Weights of a small GPT-style language model, trained from scratch on English Wikipedia.
Size: 8 layers, width 384, 3 heads of 128, MLP 1536 GeGLU, vocabulary 9769, 22.7M parameters.
Architecture: RMSNorm before each block, rotary positions, no biases in attention or MLP, tied embeddings.
Training: a variant of Muon for these matrices, 6264 steps.
MLP neurons of a small language model. Each row is named by its layer, matrix (gate and up: input weights; down: output weights) and neuron, and shows model dimensions 160-287. Each number is 128 + 32 x the weight over its row's rms, rounded and kept within 0 to 255. A neuron's up and down rows have the sign that makes its largest values positive.
After each neuron's rows, "fires on" lists the tokens most often at its 100 highest values on Wikipedia text that the model never trained on.

L5.gate1315 [136  58 160 134 122 110 138 126 101 150 206  64 185 124 111 160 184 151 116 111 107 118 140 164 128 131 105 149  90 103  90 140 140 116 159 183  19 132  95 110 154 140 126 154 144 178 134 178 136 102 172 104 129 108 135 123 178 154 142 143 106  53 192 143  74 144 109 171  66  78 129 157  95 170 143 128 118 166 118 107  71 157 119 114  87 206 110 138 160 134  95  75 127 123 176 144 196 130 107 143  99 159 173  92 114 128 112 166 135 111 118 100 131 130 151 131 141 132 170 145 124  87 169 139  80  69  65 125]
L5.up1315 [179 115  95 136 123 105 107  75  94 121 122  50  73  80  97 121 140 125 146 128  58 129 164 136 127 157  75 184 105 201 155 105 153 142 114 134 107 124 175 127 140 129 135 125 106 124  90 124 113 146 180 104  86  96 181 127 132  88 156 126  49 138 144 113 197 173 131 183  88 129 156  79 119 154 107 130 151 134  99 138 109 144 154 169 108 136 216 129 118 142 121 153 126 121 131 135 116  73 150  84 111  92 135 106 151 117 151 105  87 112 187 139  78 131 104 159 152 139 164 103 141 144  99 132  93 107  84 141]
L5.down1315 [154  93 120 102  95 127 105 121 123 147 188 108 161 143 150 112 120 101 127 113 113 135 121 146 153 132 145 154 142 111 109 177 122 129  97 143 179 146  97 115 117 120 100 158 122 155  76 149 118 173 130 162 157  82  88 170 184  79 172 109 107 126 165 184  92 167 118  98  73 190  79  92  86 167  92 157 142  88 111  64 113 102 154 149  86 148 145 129 120 120 171 132  60 130 213 178 136 107 151 131 178  51 127 138 132 122 148 161 220 126 161 111 114 108 136 196  80 131  94 126 134 101 171  63  98 171  52 103]
fires on: "==", " ==", "as"

L5.gate872 [185 129  70 112 199  68 133 176 129 115  95 133 144 132 137 154 165 131 132 115  60 138  78 184 185 164 120 119 108 157 139 116 154 148 155  96 149 122  92 147 138 190 147 163 104  86 100  18 118  98 142  66 122 162 100 158 127 159 106 104 175 193 127 131 203 141 173 114 138 126  98 113 146 123 168 144 172 178 144  95 117 122  42 105  95 151 125 113  98 120 152 108 125 108 110 111 168 125 154 157 110  88 167 121 107 136 120 134 117 131  89 125 150  97 110 181  97 116  94 110 118 174  96 160 116 144 109 203]
L5.up872 [ 88  93 143 170 140 129 105 174 152 143 153  91 144 127 149 141 135  70 143 116 160 122 177 174  57 109 115 184 150  49 171 125 214 102 150  84 134 179 125  88 124  62 108 167 127 155 108 182 122 100  99 116 163  54 135 107 149 105 106 129 141 132 142 131 144 153 190 160  76 122 126  77  84 122 137 135 162 122  98 124  86  84 122 158 130 195  98  81  94 119 127 101 115 115 100 100 136 178  71 130 157 139 163  94 116 136 162 152 103 153 157  63 131 160  97 150 124 161 113 127 169 113 202 134 138 141 126 155]
L5.down872 [111 180 177 108 101 138 128 152 177 151  90  99 123 125 194  78 134  92 140 143 134 117 124  99  82 135 124 132 118 110 157  77 137 130 113 132 162  87 166 137 121 137  74 157 144 117 121 178 145 191 146 126 123  77 129 147 148 195 153 109 117 124 100 146  96  84  92 139  82 138 146 137 144 166  69  87  76 132 167 156 128 148 139  72 157 162  62 154  94 120 122 139 107 153 166 139 139 188 101 163 139 140 128 159 168 100 135 104 159 108 103 134 145 124 130 117 128 107  90  56 133  95 125 119 137 168 101 155]
fires on: " of", " as", "|---|---|---|---|---|", " Among", "|---|---|---|---|---|---|"

L5.gate769 [138 123  95  91 129 102  65 161 161 133 124 139 164 169 105 100 137 126 179  74 122 100 122  94 134 133 120 150  67 182 117 104 154 140 166 131  47  90 162 126  94 105  86  98 120 103 147 147  46  87 146 131 131  84 165 118 164  69 113 162 130  73  96  67 118  96 144  73 129  63 144  91 103 117 118 169 141 147  78 137 136  90 172  85 117 174 143 118 171 169  93 157 100 133 121 140  62 125 129 155 106 125 152  97 158 133  81 148 155 176 110  83 164  83 140 123 135 192 100 115 114 112 105  79 124  63 164 138]
L5.up769 [168 140 166 104 144 134 143 137 152 179  97 153 216 107 145 128 136 168 120 143 154 151 142 128 207 132  97 137 110 132 151 113 200 115 162 136 128 130 123 165 162 123 103 139 150 109 144 114 116 104 116 128 163  68 131 102 151 160 189 109 155  46 151  94  96 104 121 122 131 128 142 123 153  96 154 143 155  88 117 109 157 116 148  72 135 117 120 101 135 130 135 125  93  96  95  49 136 139  98 111 126  81 172 159 173 190  90  98 112  92 161 177 171 125  71  91 110  83  39 114 136  99 162  80 167 171 191  86]
L5.down769 [189  82 184 131 159 138 113 146 132 118 214 136 144 212 113 158 118 168 132 155 110 136 126 169 159 193 113 175 133 115 127 150 178 130  76  68 122 136 128  97  83 142 139 109 135  51 165 129 122  57 123 145 150 132 136 167  88 132 154 124  78 143  69 130 123 129 148  89 104 107 164 101  89 134 166 128 102 125  79 100 127 121 165 141 144 131 141 138 149 117  65 177 154 154 178 102 131 149 115 107 165 139 161  88 129 127 139 126 116  61 130  77 114 159 116 114 139 137 119 100 170 132 138 157 143 129 152 101]
fires on: " no", " any", "a", " an", " the", " No"

L5.gate433 [112 121 112 130 126 156 169  96 127 139  88 135  79 138 153 128  96 176  79 104 155  93 121  93  79 163 129 164 154  90 143 114 107  86 138 100 142 103 105 131 161 132 110 108 135 116 157 167 113 133 136 147 154 135  92 121 171 180 141 141 139 141 140 149 208 153 180 130 178 104 154 159 124  94 126 169 105 162 151  90 104 168 130 156 147 133 150 116 118 135 202 108 183  83 193 129  94 138 116 134 190  83 138 164 132 117 133 153 173 132 109 143 117 161 115 180 152  98  36 184  82 106 123 127 139 113 148 148]
L5.up433 [136  74 142 114 132 125 107 101 119 159 133 175 118 167 194 167 120 152 127 134 165 123  93 159 146  55 111 162 124 167  98 163 143  88 151 154 106 123 108  91 129 171 155 136 151  67  87 201 104  58  75 132 147 119 148 121 135 165 194 104 145  76 140 141  94 119 156 176  97 111 191 151 126 110 150 210 133 169 121 154 150  90 134 160 127 122 153 222 121 103 101 151 146 143 118  75 132 160 176 108  48 155 146 115 119  96 149  79  97 134 131 138 158 137 105 100 124 128  78 114 177 183 133  96 119 111 160 117]
L5.down433 [118 112  82 112 104 100 113 153 146 108 118 128 120  93 147 145 113 161 144 108 141 142 174 120 116 145 144 102 180 173 192 139  41 160 160  74 150 143 140 140 123 128  32  93  63 137 166 107 185 108 108 104 154 135 119 120 144  91 134 135 113 144 121 159 107 170 121 138 158 132 129  88 113 186  85  67  99 131 175  87 121 134 144 140 149 101 137 127 165 149 181 124  63 132 129 115 109 116 109 145 108 139 124 107 153 102 108 128 121 125 139  93 106 173 135 159 106 153 117 153 143  94 134 119 115 104 164 160]
fires on: " en", " pre", " En", " sur", " r", " high"

L5.gate786 [140  97 118 128 116 126 160 138 141  77 170  80  99  82 132 151 129 132 136 102 144 156 122 142  85 117 142 124 161 159  81 124 155 138 163  67 107 122 115 109 193  91 117  74 118  95 191 143 156  77 123 138 151  92 141 100 101 207 181 162 154 232  98 170 114 141 134 153 178  65 125 160  97 125 110 102 127 114  79 163  98 125 143 128 194 115 177 133 139 139 153 180 152 130 101 212  75 140 109 106 110 139 123 161 134 138 154 163  53 144 163 158 120 110 178  83 121 141  95 224  95  86  82 120 175  97 101  71]
L5.up786 [ 51 154 157 154 129 109 108 142 134 154 185 125  32 192  88 108  79 158 151 171 146 124 115  65 139  91 152 112 154 157 143 164 159 106 111 125 133 139 106 104 128 168 132 176  88 179  96 145  74 128  98 136 139 123 131 156 121 152 155 120 125 144 102 107 171 110 189  84 105 100 196 165 138  77 196  86 118 173 184 143 150 135 123 142 106 139 153 130 164 157  58 111 154 164  90 100 208 166 111 136 163 142 178  53  98 185 115 130 202 128 181  59 136 125 131 109 140  76 154 120 134 151 137 110 153 168 117 158]
L5.down786 [186 138  90 157 139 208 127 109 121 121 166  52 129 140  97 126  58 110  93 121 194 136 183 130  68 117 160 155 185 131 180  86  74 183 128  70  79 140 188 121  87 149 115 123 142 155 125 143 173  96 139 158 127  94 118 118  81 120 178 196 115 173 119 156 100 172 120 130 154 114  89 111  98 141 113 133 120 136 107 117 156 170 169 133 222 150 137 114 203  62 141 151 128 102 117 175 106  61 142 147 123 114  84 112 106 185 181 119  97  94 129 148 103 121 114 120  78 136 124 119 117  83  99 140  97 162 144 132]
fires on: " r", " b", "R"

L5.gate920 [110 146 133 102 115 134 129 164 126  72 139 114 145 106 110 159 139  96 146 125 143 109 167  72 135 127 204  48 127 110 189 183  92 140 112 100 144 119 138 110 176  94 170 141 113 175 136  93 145 127 108  95 102 125 132 177 185 168 183 106 122 134  85 152 126 148 151 109 154 151 119 236  86 135 164 105 165  90  92 105 164  80 129 162  99 163 114 147  94 128 108  86 136  80  90 112 111 136  75 142 159  96  92 116  89 126 145 161 118 172 170 112  51 107 157  96 149 115  92 107  82 172  88 144 103  72 121 123]
L5.up920 [ 88  55  96 114  96 129 118 152 154 148 108 181 131 109 107 119  95 110 142 154 186 111 161 121 204 153 142 107 163 127 129 127 140 132 101 123 138  95 105  77 166 101 155  89 139 151 115 152 167 174  89 131 116  83 116 131 104 127 171  47 192 110 163 165 120 210  96 124 144 117 117  98  64 103 120  80 153 143 141 135 121 110  93 143 161 138 115 148 138 144  84  50 130 106 129 166 159 105 135 144 151 185 104 123 101 127 129 176 152 192  94 156 145 153 121  82 108 113 123 129 180 126 118  89  93  98 117 168]
L5.down920 [157 115  97 121 114 135 153 150 125 109  84 121 170 103 102 157 127 126 138 125 149 171 162 120 132 132 104 109 153 136 143 179 109 147 120  73 106 147 175 184 115 120 170  95 120  99  85 119 103  97 146 162  46 136  94 158 125 156 140  92 119  63 120 197 100 178  87 108 159 142 148 140  92 125 153 170 229 100  98 122 183  90 133 116 157 206 123 106 135  88 125 130 116 109 121 104 177 168  96 129 163  88 152 143 119 151 113 143  52 131 179 115 105 127 148 131  77 161  98 150 119 126 105 128  89 150 151 141]
fires on: " ", " r", " d"

L5.gate373 [109  91 185 135 159 151 107 128 143 120 142 155 147 170 191 189 138 156 117  87 172  44 165 117 155 160 126 149 177 126  85 115 122 128 123 147 124  92 175  90 113 124 111  98 103 136 172  83 155 117 141 126 174 161  97 142 125 119 136 158  86 135 119 130 130 175 117 129  79  84 129 149 111 131 180 177 137 153 117  84 170 142 107  67  57  98  53  97 192  94 136 166 139 127 155 124 145 151  61 125 115  96  77 113 161 137  92 146 162 120 138 117 174 107 132 179 158  95 170 181 105 146  99 149 100 129 119 159]
L5.up373 [116 100 153 146 129 132 128 149 171 164  66 124 139 154 156 155 154 154  90 154 136 149 125 146 155 161 135  81 204  93 112 102 195  87 205 100  81 144 184  55 119  95  71 164 108 194 118 125 114 133 130 140 169 158 150 140 145 103 129 188  75 126  70 134  69 134  94  85  95  72 159 147  78 144 155 115 136 198 136 102 104  74  88  51  94 159 112  96 199  96  98 118 111  89 109 120 151 157 187  71 106 138 136 123 163 136 142 133 184  80  95  74 100 134 163 137 154 166 133 152 149 131 110  99 178  64 113 130]
L5.down373 [112 143 177 117 116 178 116 129 145 158 119  83 153 170  80  96 129 179  96 109 108 179 143 172 196 103 135 108 190  56  81 115 106 175 174 100  90 147 129  64 124 104 142 146 133 126 184 154  88 104 159 113 100 119 173 104 127  86 151  99  83 177 142 103  79 104 169 141  81 108 153  96 144  97 133 100 180 170 148 149 111 124 112 117 177 111 133 128  75 160 117 104 126 180 103 115 135 182 114 123 134 125 156 172 172 138  99 164 159  96 156  76 100 159 153 126  96  82 118 156 166 100 109 133 117 125 107 116]
fires on: " No", " no", " Mon", "y", " Kenn"

L5.gate365 [166 152 137 153 137 123 100 126 162 139 110 101 138 137 140 147 120 133 151 133 141 138 106 142  94 129 135 119 141 151 132 193 183 111 104 158 105 141  69 117  42 136  81 169 179 158 119 109 107 139 165 139 131 124 157  99 165  91 110 153 122 121 152 145  75 170 151 147  94  76 119 108 118 192 156 149 146 126 101  94 139 102  94 142 134 131 156 135 116 113  88 146 121 184  59  74 148 149 133 141 129 119 168 127 153 178  71  71  79 142 106  43  69 123 111 131 222 144 144 112 154 134  83 136 112 118 148 105]
L5.up365 [125  52 166  65 106 131 149 157 101 201 149  98 130 155 139 135 125 162 156  76 106 157 123 131 163 111 107 123 138 133 157 148 159 156  93 120 146 138 189  85 120  71 141 142 125 192 168 176 133 115  84  93 153 148 148 103 143 145 172 141 127 114 112 118 147 110 139 137 200 122 119 108  93 167 123 130 140  68 145 129 157 114 100 108 122 106 171 130 156 114 100 111 125 157  99 127 103 144  79 127 123 112 144  94 150 101 112 134  60 144  33 180 173  73 156 131  84 149  88 155 103 140 102  85  93  90 117 151]
L5.down365 [105 132 133 127  98  91 137 161 105 106 131 131 186  64 160 128 176 157 111  96 118 133 156  80  97 150  93 117 145 199  75  84 170 123 147 175 113 157 141 210 156 122 142 121 146 106 132 127  92 116 150 143  36 106 146  80 117 137 112 118 154 116 103  92 140 144 131  92 121  97 131 134 127  76 100 159 107 148  64 150 146  86 171 157 152 192 150 121 149 127  81 119 118 133 162 106 117 135 124 115 109 141 208 148 128  85 147  96 149 158 142 127 129 138 121 200 141 108 136 100 127 155 146 145 164  92  75 142]
fires on: " ==", "==", " ===", "==="

L5.gate679 [115 133 133 163 136  95 126 162  84 124 142 102 145 146 109  92 166  92 148  99 119 153  99 144 158 146 146 132 133 118 102 207  89 182 106 108 188 194 141 122 129  87 172 163  43 144 108 144 118  94 198  99 128 140 148 158 109  71 111  77  91  89 160 159 128 112 175 157  90  59 117 168 177 142 116 153 173  88 119  89  71 120 130 163  83 141 108 141 134 163 125 142 100 130 156  97 162 122 115 123  71 166 110 116 134 107 128 107 113 102 108  85 173 130 127 128  63  71 125  73  86 120 160 122  84 121 126 139]
L5.up679 [114 160  87 132 113 112 124 139 114 169  97 204 176 141 122 111 160 117 171  87 170 121 201 113 189 162 140 142 101 145 125  98 175 132 175 125 116 140 109  67 132 138 130 123 162 144 112 119 163  88  51 152  94 145 133 176 124 183 152 100 154 159 111  91 125 118 137  83 112 200  77 109 129 114  92 146  99 110 129 152 162 143 226 145 111 150  91 122 114 165 126  63  67 161  65 108 103  93 120  68 117 103 111  95 187 144 115 183 129 138 123 118 179 153 109 126  90  85 134  74 149 139 151  74 143 126 163 170]
L5.down679 [114 114 103  98 141 191 153 104 108 158 106 104 113 117 125  61 145 153  94 196 118 120 112 144 167  98 154  95  97 143 107  94 118 153 102  72 147 146 126 130  78  85 172 177 135 123 113  86 111 154 150 117 133  58 135 135 134 142 140 122 106 132 156 121 212 158 141 135  99 145 127 160 164 134  82 189 183 115  87 108 102 124 103 123 145  93  84  76  88 138 101 118 115 118 130 123 124 158 140 162 104  85 151 159 164 102 143  67 135 145 134 160 133 157 135 128  86 144 109 164  91 134 114 121 161 111  65 108]
fires on: "\n", ",", " |", " and", ".", " from"

L5.gate573 [184  95 100  94 122 148 135 168 169 153 125  96 148 166 172  82 143  93 100 105  71 201 107  87 135 119 120  78 134 148 188 121 122 169 110 138 112 119 131 122 153 146 106 211 109 101 151 151 160 158 162  80 125 152  52 151 141 178 132 168 136 121  87  59 135  80 120 180 127 143 150 184  97 132 154 141 143 158 135 149 117 126  57 119 111  71 106 110 197 128 150  72 158 195 133 112 148  79 147  86 109  81  85 154 151 145 128 116  99 150 154 204 140 160 150  93 110 155 122 127 100 101  26 135 159 119 145 108]
L5.up573 [133 112 134 148 142 171 126 120 162  70 163 147 145  78 104  38 119 118  81 106 160 183 140 147 166 136  67 111  52 142 115 131 109 156  90 159 144 203  90 133 116 106 126 183 182 165 114 146 105 148 110 125 122 150 160 175 105 129 149 174 129 116  48 120  79  87 142 119 105 120 105  93 123 171 115 169  85 167 128 131  74 123  69 145 113 152  65 141 125 179 136 151 142 151 223 154 124 142 128 147 141 129 116 117 161 153 145 111 159 119 137 133 118 102 131 111 126 165 153 133 126 182 106 118 144  77 125 147]
L5.down573 [ 90 157 109 150 146 112 163 123 122  87 114 153  94  94  88 140  79 119 145 146  67  97 110 159 140 169  57 116 117 140 104 124 146  77 191  69 158 154  99 122 112 173 165 159 123 173 116  80 130 191  72 135 134  86 120 134  82 172 174 146 134 122 121 171 165 118 135 133 139 121 131 127  69  99 104 183 140 166 126 134 181  52 189 161  84 102 164 117 147 111 131 104 156 196 183  81 110 108 112  97 152  66 159  99 169 140 132 112 118 150 139  89 124 107 108  94 114 116 156 139  68 128 118 103 112 125 147 147]
fires on: " on", " along", " north", " across", " o"

L5.gate96 [ 83 154 117 135 158 117 158 207 117  76  85 141  82 122 108 126 124 149 153 173  93 118 132 166 170 133 162  64 108 167 136  67 179 102 129 191 153 111 155 127 146 168  96 105 177 122 126 161  94 124 117 109  91 162 130  92  92 151 166 128 139 232 102 130  69  95 133  97 122 153 120  96 121 178 137  93  98 134 102 133  42 119  85 146 120  68 144 105 110 145 170 100  56 139 168  92 101  96 157 164 148 146 164  97 120 138 158 159 112 106  84 196 108 109 101 124 141 105  96  98 137 149 149 100  92  93 140 169]
L5.up96 [141 127 133 131 157 157 116 168 185 125 109  99 146 121 173  50  95 163 128 160 177 123 156 205 158 171 167 100 220 154 128 110 121 110 123 157  63  80  98  87 157  96  93 122 116 105 167 101 107 170  96 179 127 115 169 159 112 127 126 117 145 142 160 101 104 118 100 134  89 103 198 133 123 162 132 109 101 169  97 116 126 132  76 127 120 154 183 160 150 107 148 109 104 134 154 118 115 136 154 135 160  64 110 147 165 129 169 158  77 138 111  85 147 128 116  94 166 132 157  91  90 115 139  46 142 138 159 194]
L5.down96 [ 92 163 202  87  64 115 191 109 107 100 117 165 204 111 110  62 113 117 145  88 156 123 146 152 122 139 141 155 127  79 191 133 189 140 100 112 152 133 124  94  79 170  69 113 130 149 131 137  89 114 147  95  91 135 123 124 119 148 133 172 100 131  62 161 109 142 123 110 117 143  71 173  45 144 109 115 145 140 117 121  73 122 171 138 167 148 170 130 138 130 122 128 130 151 145  93 115 164 183 141 128 122  92  80 165 112 149 188 119 126 104 111 166 131  98 142 129 116 240 127 132 132 134 116 136  95 167 154]
fires on: " back", " under", " power", " Back", " light", " body"

L5.gate692 [157 184 115 137  75 140 130 124 108 159 153 145 152 136 150 130  95 107 121 100 109  83 104 113 125 150 112 163 156 134 142 142 156 159  92  67 146 122 111 123 133 142  81 110 139  87 117 110  86 114  53 104 141 125 163  91 126 164  78  68 132 134  99 180 184  99 188 122 129 168  85 142  79 122 109 133 180 129 103 164  75 107 179 105 135 109  83 153  46 195 129 121 149 142 100 120 130 170 179 168 107 112  78 137  88 173 121 158 156 135 175 135 138 171 180 125 179 100 114 146 128 144 172 108 180 142 150 168]
L5.up692 [102  96 107 156 157 121 166 185 183 153 132 154 193  95 184 119  70 145 138 103 147 187 121 153 126 105 176 134 159 108 143  95 159 113 105 129 169 170 114 125 133 135 117 130 109 122  98 177 111 129  85 115 175 146  59 105 103 126 104 113 135 155 120 133 134 146 205  92 120  89 145 112 139 101 188 161  96  75  88 123 128 114 188 129 140 169  78 159  73 163 161 165 145 165 143  69 157 141 151 115  89 154 146 124 121 168 164 134  66 146 170 188 117  83 151 115 108 208 120 170 124 131 107 118 208 114 145 132]
L5.down692 [149 136 126 112  98 129 105 123 132 129 132 135  66 104 144 137 166 147 135 119 141  49 118 162  74  94 148 140 159 116  94 129 150 127  98  71 134 125  89 164  72 158 106 170 116  56 130 134 117 178 129 120  28 188 135 194  36 107 155 145 105 203 101 105 153 108 171 144 110 145 145 104  92  99 148  62 149 116 121 149 147 125 196 155 135 138 128 129 130 155 169 116 108 153 128 111 158  83 146 171 104 147 111  89 139 173 146 115 146  64 147  84 111 135  53  78 121 116 142  74 129  99 158 146  93 121 104 103]
fires on: " and", " of", " by", " as", " with"

L5.gate1262 [146 133 178  75 123 114 141 173 113 147 121 119 180 155 143 120 139 131 177 146 106 127 110 103 123  74 115  65  99 140 156 152 132 109 104 139 147 186 116  85 115 116 149 179 137 164 158 166 136  63 109 123 131 167 108  95 197 204 117 104  98  89 140 141 177 112 115 102 119 101 158 147 177 153 125 111 167 177 123 156  29 147 132 107 166 169  90 156 149 159 155 119 142 171 117 164  69 136 140 132 138  72 106 121 128 120 134 124 144 115 134 104 156 138 142 152 132 104 126  62  97 116 127 171  98 141 153 191]
L5.up1262 [123 111 145 119  92 167 103 160 152 154 119 117 157 105 131 137 167 138 138 177 101 144 107 133  64 101  96  79  94 157 123 121 170  58 149 125 146 137  98 117  77 124 105 187 105 105 140 138  97  92 101 163 132 104 142  90 100 130 103 143 136 114 108 150 156 112  90 104 144  99  99 109 145 201 128  95 152 168 142 143  80 166 136 102 110  58  97 141 148 110  85 130 114 136 166 144 150 149  69 172  78  73 106 134 179 132 119  92 145 205  92  69 117 141 113 156 100 115 104 104 140 119 142 129 139 161 149 152]
L5.down1262 [177 127  58 142 122 103 113 186 182 109 113  83 108 156 171 154  98 139 129 129 178 155  76 136 122 122  94 111 144  52  76 115  96  95 103 126 160 120  96 125 130 145 115 151 147  89 120  94 154  37 147 138  81 139 156 106  91  93 118 179 126  85 164 101 120 200  88 135 105 108 155 133 129 143 132 115 118  80 115 116 162 130  99 114 104  95 108  85  91 138 110  83  64  76 111 113 170 139 144 113 119 132 116 175 103 115 115  93 159 116 144  78 150 149 111 173 166 134 191 169  93 116 137 101  99 154 116  97]
fires on: "'s", " Her", " My"

L5.gate242 [169 149 114 156 147 146 131 130 121 119 143 176 154 149 194  98 144 138 145 123 113  85  62 126 146 157  61 103 157 122 129 136 111 140 116 139 138  91 115  89 120 124  94 125  95 140  20  77 120 150 164 170 137 158 121  68  93 148 116 184 103 177 107 134 111 121 158 152 131 197 127 109 161 141  81  56 213 125 144  98  70 166 109 135 132 107 130 137 176 150 118 176 132 110 196 156 211  98 149 161 174  94 179  96 193 162 149  42 126 184 108 147 170 121 139  82 166 108 123 110 149 127 125 211 112 125 133 172]
L5.up242 [114 136 145 134 111 168 112 147  83 164 143  93  55 126 166  98  94 174 186  98 160 121 149  65 130 161 153 157 115 103 136 105 136 150 141 100  70 133 110  98  92 194 148 110  90 154  76 163 141 200 155 182 171 126 153 117  82 106 152 113 133 142 117 183 132  71  78  77 136 124 110 136  94 110 136 131  73 119 146  89 145 166 110 130 101 138  90 122  91 122 110  58  93 164  99 145  32 131 112 136 170 132 112 154 109 138 136  87 122 104  77 120 163 145  82 117 103 127 146 139 136 112 143  44  90 104 169 135]
L5.down242 [151 138 140  88 102  86  93 129 162 110 118 133 110 170 141 152  64 129 104 149 109 196 144 150  98 120  88 141  95 150 129 137 116 110 133  92 186 153 117  71 118 156 144 116 158 137 102 102 117 146  95 146 103 184 125 106 145 150 138  84 145 151  85 185 113  77 162  96 157  67 166 109 145  90  95  83 133 108 143 128 190  68 184 178 161 165 139 107 108 129 142 157 113 100 136  80 113  45 137 127 152 140 104 155 103 113 118 158 115 139 171  82 150  99 111 122 131 204 111 118 147 180 108 128 122 151 177 160]
fires on: " made", " make", " on", " along", " down"

L5.gate882 [127 141  82 114 145  88 100 151  77  95 127 140 148 134 177 120 128 128  91 118 135 104 144 127 125 150 143 175 142 197  89  94 143  56 197 127 144 126 157 110 116 146 170  73 207 136 165 182 116 139 119 139 125 102 119  61 168 112 105 201  66 149  99 122 198 107 136 161 113 147 135  88 101 125 102  50 134 181 174 133 117 121 153  72 234 167  96 100 167  89 139  89  91 113  66 127 180 129 120 104 149  94 119 131 119 138 137 115 128 140 138 130 113 180 148 143 134  85 118 146 160  85  69 125 122  87 104 110]
L5.up882 [112  84 148 136 174 122  91  86 112 107  86 166 124 126 100 127 133 121 135 123 115 134  97 153 131 111  89 138 106 112  70 134  82 153 123 157 124 148 126 113  99  90  97 168 148 143 154 173  96 101 110 134 113 124 205 115 123  82  78 138 165 112 169 127 162 126 125 149  64 107  80 173 111 129  62 128 154 154 154 128 124 131 144 154 134 103  94 186  71 157 120 174 138 185 135 141  84  54 156 175 117 150 132 164 143 161 138 144 152 129 114 162  94 153 172 122 140 126 143 119 143  85 106  99 204 154 101 106]
L5.down882 [156 120 111 123 157 100 109  42 114 112 120  69  86 101  96  89 173 120 149 122  86 167  76 107 164 182  79 124 135  81 148  66 139 206  75  84  82 129 125 135 183  94 115 172 140  90 115 169 101  90 131 184 119 106 111 108 133 194 153 151 140 214  40 126 193  93  64 156 108 209 114  93 107  96 157 170 164  78 110 189  98 175  72 131 103 160 111  82 110 105 122 105 169  98  99 160 115  91 134 194 119 136 135 139 158  97 121 125 103 132 137 150 189 135 130 117 121 139 132  71  92 109 172 152  88 131 156 122]
fires on: "\n", "-", " List", "==", " took"

L5.gate1240 [ 75  99 190 143 143 125 118 136  90  78 148 136 156 133 114 112 179 140 195 121 150 105 133 112 108 146 161  69 126 118 145 130  95 118 183 163 115 130 179 133 112 110 197 135 134 110 155 123 149  90 169  95 144  95  97 109 156 149 117 214 158  91 112 171 147 145 117 147 131 104 113 146  79 100 149 123 102 167 123 156  54 109 127 114 119  99 154 168 211 164 123 109 102 163 122 174 169 163 158 107 120 197 184  95 141 128 130 190 158 136 129 105  87  90 164 224 132 118 148 161 147  86 109 144  76 119 123  93]
L5.up1240 [165 164  85  75 121 113 109 140 136 110  84  89 144  93 119 100 164 100 139 156 136 107 106  81 116 126 104 133 130 145 157 139 111 144 116  75  90 105 161 155  92 100 147 134 207 116 142 141 102 160 107 184 179 124 120 121 135  94 189 108 106 136 124 140 150 172 111 152 137 164 119  67  80 157 131 157 238 141 130 115 140  88 180 160 103 133 163 108 109 114 122 142 104 106 121  86 137 144 181  77 132 133  81  94 140 131 120 146  79  70 135 150 168 130 129 145  87 132 100 124 121 131 114 118 164 140 152 181]
L5.down1240 [131 123  99 107 117 166 107 112  92 108 121  55 150  90  82 171 127 151 154 179 125 158 142 173  85 110  96 116 157 170 142 156 139 112  78 110 164 121 184 118  64 148 109  57 111 145 163 126 119 173  96 205  68  87 154 124 116 182 102  83 177 103 117 151 167 159 123 138 106 107 141  94 151 118 116 179 164 156  81 182  92 141 114 158 149 137  91 122  90 162 130 165 108 121 162 117 126  79 115 104 101 124 147 151 113 125 133 116 113 133 121 176 110 117 140 119 179 126  62 112 123 144 132  61 130 120 113 167]
fires on: "==", " ==", "\n"

L5.gate67 [234  71 112  99 141  58  67 101  47 142  95 139 150 134 142 191 145 127 121 132 111 100 148 140  96 128 147 117 117 135 137 166  97 146 111  95 104 118  84  91 145 131 162 127 104 104 139 180  20 135 131  86  95 119 171 139 137 208 105 137 133 109 126 176  83 111 162 166 122 112 120 174 172 113 131 100 157 162  85 180 138 138 143 132 135 157  77 139 129 164  90  90  85  81  92  99 162 134 121 146 109  67 113 112 106 109 122 225 117 159 114  82 141 131 124 136  69  88 117 130  89 112 157 137 116 146 170 129]
L5.up67 [133 168  97  96 116 153 130 112 127 124 121 106 128  77 116 150 137 185 102 138 154 124 104 132 156 144 111 117 133 131 112 133 167  92 146 142 112 117 151  99 157 139 112 137 112 129  54 124 113 156 177 126 171 129  96 128 154 135 131 110  89 113 139 121 133  87 157  86 169 132 134 129 102  95 131  80 122 176 128  89 145 140  68 108 117 128 117 160  96  65 141  54 106  86  63 123  97  84 160 164  95  93  95  88 109 135  88 133 154 125  80 106 210  89 105  69 103 134 123  98 102 128 129 113 188 140 139 198]
L5.down67 [213 120 149 135  87  94 134 164 181 107 129  62 130 135  57 128 121 144 119  72 115  93  97 185  93 120 122 112 136  68 143 171 141  76 109 104  98 149 114 159 127  65 112  80 186 174 132  97 134 115  76 168 100 108 156 141 126  96 119 117 131 161  82 179 207  98 127 130 122 123 114 124 166 144 150 133 115  95 127 209 155 149 143 122 125 111 142 109 138 164  77 139 137 128 149 156 173 141 169  71 157 106 175 147 112 119 130  94 126 115 148  83  90 111  80 142 126 128  81  93 117 222 128 140 114 142  75  90]
fires on: "'s", " their", " her", " his", " My", " Every"